Weights of a small transformer language model: a variant of Adam for these matrices, 614M tokens.
MLP neurons of a small language model. Each row is named by its layer, matrix (down: output weights) and neuron, and shows model dimensions 240-335. Each number is 500 + 50 x the weight over its row's rms, rounded and kept within 0 to 999. Numbers have three digits each. A neuron's up and down rows have the sign that makes its largest values positive.
After each neuron's rows, "raises" lists the tokens whose logits its output raises most directly, leaving later layers aside.

L3.down638:453540499537495463572560493527559561522555608463498521415568545512499488612532483498440468502459435547432516442448517548415440485456434476425566643588590537515449491554420425428471442480485498447456524453536529522523418488458457419517492405477572512515638454558525489514625538544428447505
raises: " and", ",", "'s", " in", " with"

L4.down130:491535446494534519516588446511477488480517424535423549429430468488354512558544443552507457444544457545442495548468393527444552556509424397557571503629420514483446448466514473520553579493449525465430499437588524474561491439361482539546435542433502509542499464530495490482495474493456534431
raises: ",", " in", " at", ".", " with"

L12.down673:537476484541491536519465511493522469452421816561558542522474449449510470503481562632499498542485464442567460493531545489503510553547397522484517488509537385488502463428534706499520486445434497526558451487487569590434479540553506420508481541451515508503559529475523516539477508470536492550
raises: "s", "ed", "an", "born", "m"

L3.down510:480496429440493453534518572482516491450543509528565467517559552403443485477527463551453460468495474477455473561407521519417473423493487457508554524564486548473504481448467310445483580384508493484530508534510485465609425466463549429474427456527508482517531460482467553512531528504458544479
raises: ",", "ed", ".", "l", "on"

L3.down760:497540412554445552597516544462499582426516488478476487536489543497496436579502528446498477494491510502436522529481560545457495523539519449530490460556444593473517525426453478486456563530454409466485593441466481432531534433506427520454501500456482539465486476518419513451469507531415559542
raises: ",", ":", ".", ";", "-"

L9.down414:481480472401471451592551438500460546498546405560419492485494510476512481523520511525493509497485527417474422431572516373523571595543414495490541373505555418517540516499575403480408593527505594551572486562544537462477425467482524574526506439428437486496623389456483490462537541497368561571
raises: "-", ",", "/", ":", " ("

L3.down620:577481418538523577670489522494609410496490527532438481568560461393514549556484541485415386550512519517413527542437490522438456505504542497545541576588520557556452492518462468431405456518465488528472510519567552498488516435462515457481439468508481604548534496445534520452462447503480585553
raises: " of", ",", " for", ".", " and"

L3.down1293:452530472477579506544568455526376527542519411435481460533492541431412532499577569524571424443496445566485548525441530441425559438490449352499560573624495577480435478454486466595529496492524529468508482608605587385524492527478465371524539472482525566604448463540478469501535479561577579470
raises: ",", " and", ".", " of", ")"

L3.down674:530540463496487520581461396525447520456542565460432453577555481456445477477466532578532544477527495531482471523533397413526605511594479515561433592590463549464508551459428423504456533509511518439502528507554465423559493342475473525453498454509639455576520469509433451539464548432519583548
raises: ",", ".", " |", "P", "K"

L12.down1061:459473477511550438467512568435540447508506480428483432362497506490573532489428532383563456507510540432476462497427475598473556513472467532539464462418455481478527454517462459477401411524493530511468541475552509553533491485552601472468447541514527451502480499478462442500608376417579493497
raises: " July", " January", " April", " June", " December"

L3.down342:554477466522479498704570502564573447590525457562480503526568527465432531483511476521500585447476547612356493547544527465433564444475455421477441530531442467596463487500440388479466502459447414483465595496501462536568462485569487465585468513454447499512472527524392495520474517460467551565
raises: ",", ":", ".", "-", " and"

L3.down1208:577442507502431526540460413473499475530543350467557505536477504402543530437469439553578459496591527598531475509410530537535560553475498415487427498536467413524450478488529331531440506471518475505500591579466500472617483490488579539464471505471467553494446540507602492551514539530485491505
raises: ",", ";", " of", ":", "."

L4.down1092:441445499578575467525530500486496386511522562495438571490502485444434453511551520560433514417441478506463504520461505496463484549481420556565524605552513462519397575520493397543485380395545480516535496533449483513528450466489535501447471465551568585612560498509552502511438453499519500503
raises: " and", ",", "\n", ".", " in"

L3.down49:511521482475571497641609480584540550590541422490475501541435501537506443516484479561480475477453566516467447484514539459369509530531462432513568565539467466544558481504477378541515547528541403435596532545588532525552503451519543498529545507507515499568535472524458535561472523447510659538
raises: " of", ",", " in", " (", " and"

L9.down1282:471505507534495544575525433489423438473454405540455469555544513503449483477513509568541517556440437515531515389517395498448525665497445456566538587503466411510449487459472471485545533506518494432458486580545526553527462477485445459508530476525436565528441474571527520525433454371491608481
raises: " |", " and", " of", ".", " in"

L3.down916:572540463484508495521455549477533511460503386489518543504478471474510422380454495458448538441531433585423567474518469545578552490426501504533488577521461530473454487579580301545450563411513611519479479603419487587535543507538503536530550555471474496498495607449497434549485515522516530588
raises: " to", " by", " for", " of", "er"

L12.down112:567457557559537518530482518547468504486485554498514533535601498478567440520528398547580531476549519464451456535497474489443545571588437455552466547567544556586411464534540487588555573503420533502564395456545450532536502546533507438521499541400467469399415517516542500486513390489551512502
raises: "/", " of", " in", ",", "es"

L3.down697:512493501432545519627522461566533460465392501492504527520485470429447463476503497491508476445530532579452457532489529410443574472530421413462412446484511459527469556579493348456427601532526566486505619486505580497529414440408549550476483481499505543468557528439528513540396589435458556511
raises: ",", ":", " to", " (", "'s"

L3.down1028:552473488465441568617475518502621403509506573542520506518416491449468461579528502540467478516453565543499612572522511562479579464455509432593482598530554374517518553466425537586428532431501506520463555488534520455608489466506489456493446446495416582589495607599475444577528441535504498550
raises: "-", " of", ",", " (", "."

L9.down451:415515527537459507457513473593430453503369590563484385512534506484452476451503489533477494465564566538394514463534497512560454491492408498561596542532392588582454541446504520464467545435470530492513446520529549568459490533406483392525498538481468579485531470471431504530454586531417443535
raises: "e", "ed", "o", "s", "-"

L4.down1256:528522447530545579576506474498542557488508436536447538487463536500468450551539502492509571488531555475452588578480523534480544543587500470496522507595487564488420547469494477540397529457491520471418529565528376561496563510464455431530537499434516543595533506541563499523528490527476584539
raises: " of", " and", " in", " for", ","

L4.down397:522515454487533456552470408484480469511515534533472628462530522462537530444505479489591456514481431503516473453543482540594513532455512593435510474497460508429499448448541470466534547429444499489526444521488451566612471436490432415442502538529447567528524473529443565561552432526521454545
raises: ",", " the", ".", " in", " at"

L3.down893:483428586471509535577532554535554384530504609565490456486459589475491530510510468440489447454441519544523512521480493575511515546487477461496504564499575495469470479501403395439329448486461522480472527530462523460570517463591424488483496522492426593569505533535426570528487528532525507575
raises: ",", ":", " of", " in", ";"

L3.down219:598506481443538483605543448517503509485438357548460522552540548522468536445577468445444391514490505528410482460420547520450580462484484523494504451448532494459423549560474316525400506343526541499531520486496468534513493472597503486405502484440447612548479421603405587502587488534547556518
raises: ",", "-", ".", ";", ":"

L12.down810:465457549527483485492465376503487510521443368394464465398468539472478505611464490456465543470534467494456416535539509500462568533431537434596459548463434523461456527395506473508540542513504500532589477510451486549500444409535571482446427496592483438584471383469508557483480483482536525421
raises: "e", "y", "es", "g", "a"

L3.down632:465552513586584458458457513424570443441559558493425500503515572406442558498467496491498440436489522562483533517481480648431532596407480437473515537513470557506476550477540480574490569494479628348549448548463556531509475422487528452520507556483529482466462474564505554558447460498491522550
raises: " for", " to", ",", ";", " in"

L3.down358:513520515473509490531504519481581484508530388462515504408524450479488547529497473515411548429564561540448509488475466531382576511473449526526526536584491555537545529504395360499499492484589544466509478569478499469508508439359541420503520491554473546560601469590401516503397457462503540486
raises: " (", ",", "-", " and", " or"

L11.down1276:396533533478464512454540455506455471501539474487512491439446506559493497445486451551525498546540528435518444526515491499522561541496457423537602502471485506493422486510482451536489578498551466476411523488491503487481503538611503398560517500573458512532503491515507525492498539531485501481
raises: "es", "s", "ums", "um", "g"

L12.down1078:393541603474557498465507489476471477504572576392477468517512443465446456515456440596536368407554473501466533568481530531439480434505428568538573433482441501445609519479585502581438567555429411400524552374498479410487512393482577433507441541461437445507477516509538491541427578546589491424
raises: " his", " what", " His", " why", " him"

L4.down1242:423412484464462431640572400513556482463575430513462507580467591499503443558459440515476491530536614520463544546494481516445560433481503405497514565546462510445461584499495417541514542412507496505486558601482451579533449434418512466553566432376437520485580511552502541556457489487460529527
raises: ",", " from", " is", " |", " ("

L3.down157:461503540591544484620613445532518564496497368579536430570497513513473501511527441442509462424543545562450514536515532438426624449546544356527479545527453592601454519509479358549447515485536490493593416533487467526488510516458528498551584429521457567589505428535504550533488535412475543555
raises: ",", " of", "y", " by", " ("

L4.down1187:554482415518450492552541419477482526502544600417479546578531540458541486479527498486484495476516490509477498521502489454530492419520509512563521534446481456528505494516389497604538546423525472495415489525485442609555455408493532481520437449525516596524512462502409447492488463489459578440
raises: ",", "-", " and", ".", "'s"

L3.down575:523520503526553525614480495503537482503454471531454466556459585400508457568454566518470381461584551641443500421580515463400544508504494461506545511555559612575479499529490347503455554509549555407582479570510544491545529345494576461586463523509443533577503418612497470517459442514493492489
raises: ",", "-", " and", "'s", " ("

L4.down335:458428516499521517555502518545576454494516409598545568488523482521582608525597523503506444489485543465443516475521548502533493557414544496416498443462515491480393467474445438519483554432442403471519569544544408519483529486449462514528447549488476544503537472537366425434477483512390491584
raises: " and", ".", ",", "st", "-"

L3.down987:385445588526514488430560502547525485458513406455407542541426452497511504508480514493504461530442478566477422538557439484523408499508473436514495655585405555541526469498540360580492555429546576473514452500565450543455477400572580522552538462506465575540539481495483535472412528491526543436
raises: ",", " and", "-", " (", "."

L3.down483:455470411510523436493522533468484553510473344565477445482520435406498557539478377432522498468532584585468530504437503477573450534450393473533476495453473540466449499560501286434476462480492498484443536506498487541548569453570549542491481509485403508555501562481441393500482538482503512484
raises: " to", " the", " a", " by", " some"

L3.down215:492480407564475501541536535533523547512530425528509441526595497465502500548455434467473505455511553487443522507470511514531407586439444475636490445501500529547505490565485203452352550534397532502493518490517534497528555466570515543522526559470473505510430539514602539533539512459565516441
raises: " to", " in", " the", " of", " on"

L9.down481:424449573494589455515532587492605467497541420472513469464424525509478505561473590433555466489484470474502533477514547424565489548497495580391472569532513511458535492480547387476422527491456474484368509536454458523522449586419564454568480461484529518423569453530489528560554453556471470416
raises: " each", " the", " their", " another", " his"

L4.down1254:617479544432545517605546543501439483472499444548525532414453520484545523496529522501507500450504545527506600593522546523398455527394552525494530494502548577443503505477510384494486394462488556413526502533430460605528520374561465518521513477549429481465469485431375437552502575598548542463
raises: " the", " a", " their", " his", " its"

L11.down331:380580470476505581439425548498475423530459471552434453487524478515488453476490503484559516478544505509469490518455559458517446628488526555482472505469465461493482535502477393437418432520559496537485588448548515460542483577517543592485505465475472501469507468536471537472465532533550436422
raises: " his", " its", " the", " their", " her"

L3.down730:549460540458542545567492433506520510537524441535495536501463536445500448453517441419516580434599566523496583547465505547427492568554542571522563472544470448526507505433547405533470569513537483461505511504486502433549490626450582470502469528495396574606497561550623527515427460452433538490
raises: " of", ";", " in", ",", "."

L4.down1305:507518491510555544473557528508502469514500403558510516439558492484542530522549452528620556508557483508495572557489494391496458608501378439497514387515502397493478470572506328546554549484430549474473568506574586526474460453512534446504377581512373485446571445483465468489509521467555493503
raises: " and", " to", " for", ",", " or"

L3.down80:478580557550461508568437465528571519547517456495452518534496506455454483518505512487530498535488547617508461557521437459395537438395462365593529579579453538498484486501395479498438566479536512457480542579487467520459545548478499618537479503466583490621586538447459479572565501558524540515
raises: " of", " with", " at", " in", " on"

L3.down828:528465506584597549497454494465515411458520322518452531541529474497432522447422477589548588446552577500453498546508493522461506523461449428458549477427455543502532501511519284550419569508561501455483518655478482573566434472479444419550528446429493495490549470545472447505473427582530518564
raises: ",", " with", ".", " in", " and"

L3.down630:450388502462479433559562565575502488521533610420507579539471437475467442470522526526502488519505420532501505462409471560446639495444500498609481575589533505438524454445545480518459410479527570509400547532498477506523517498592490524487518469572503530599432581553483561522496478516560516520
raises: "in", "ins", "an", "as", "ell"

L11.down131:408463508472466473558540496479504546605450184564471564496623464490440440568600502610493464547484564493413553392512462501476576612476558512533543500460518536482494458412433400481514521479558580552498426588469580450549508504503463428552519543509495595478526471568488452523480530468449536510
raises: "'s", "’", "'", ",", " ("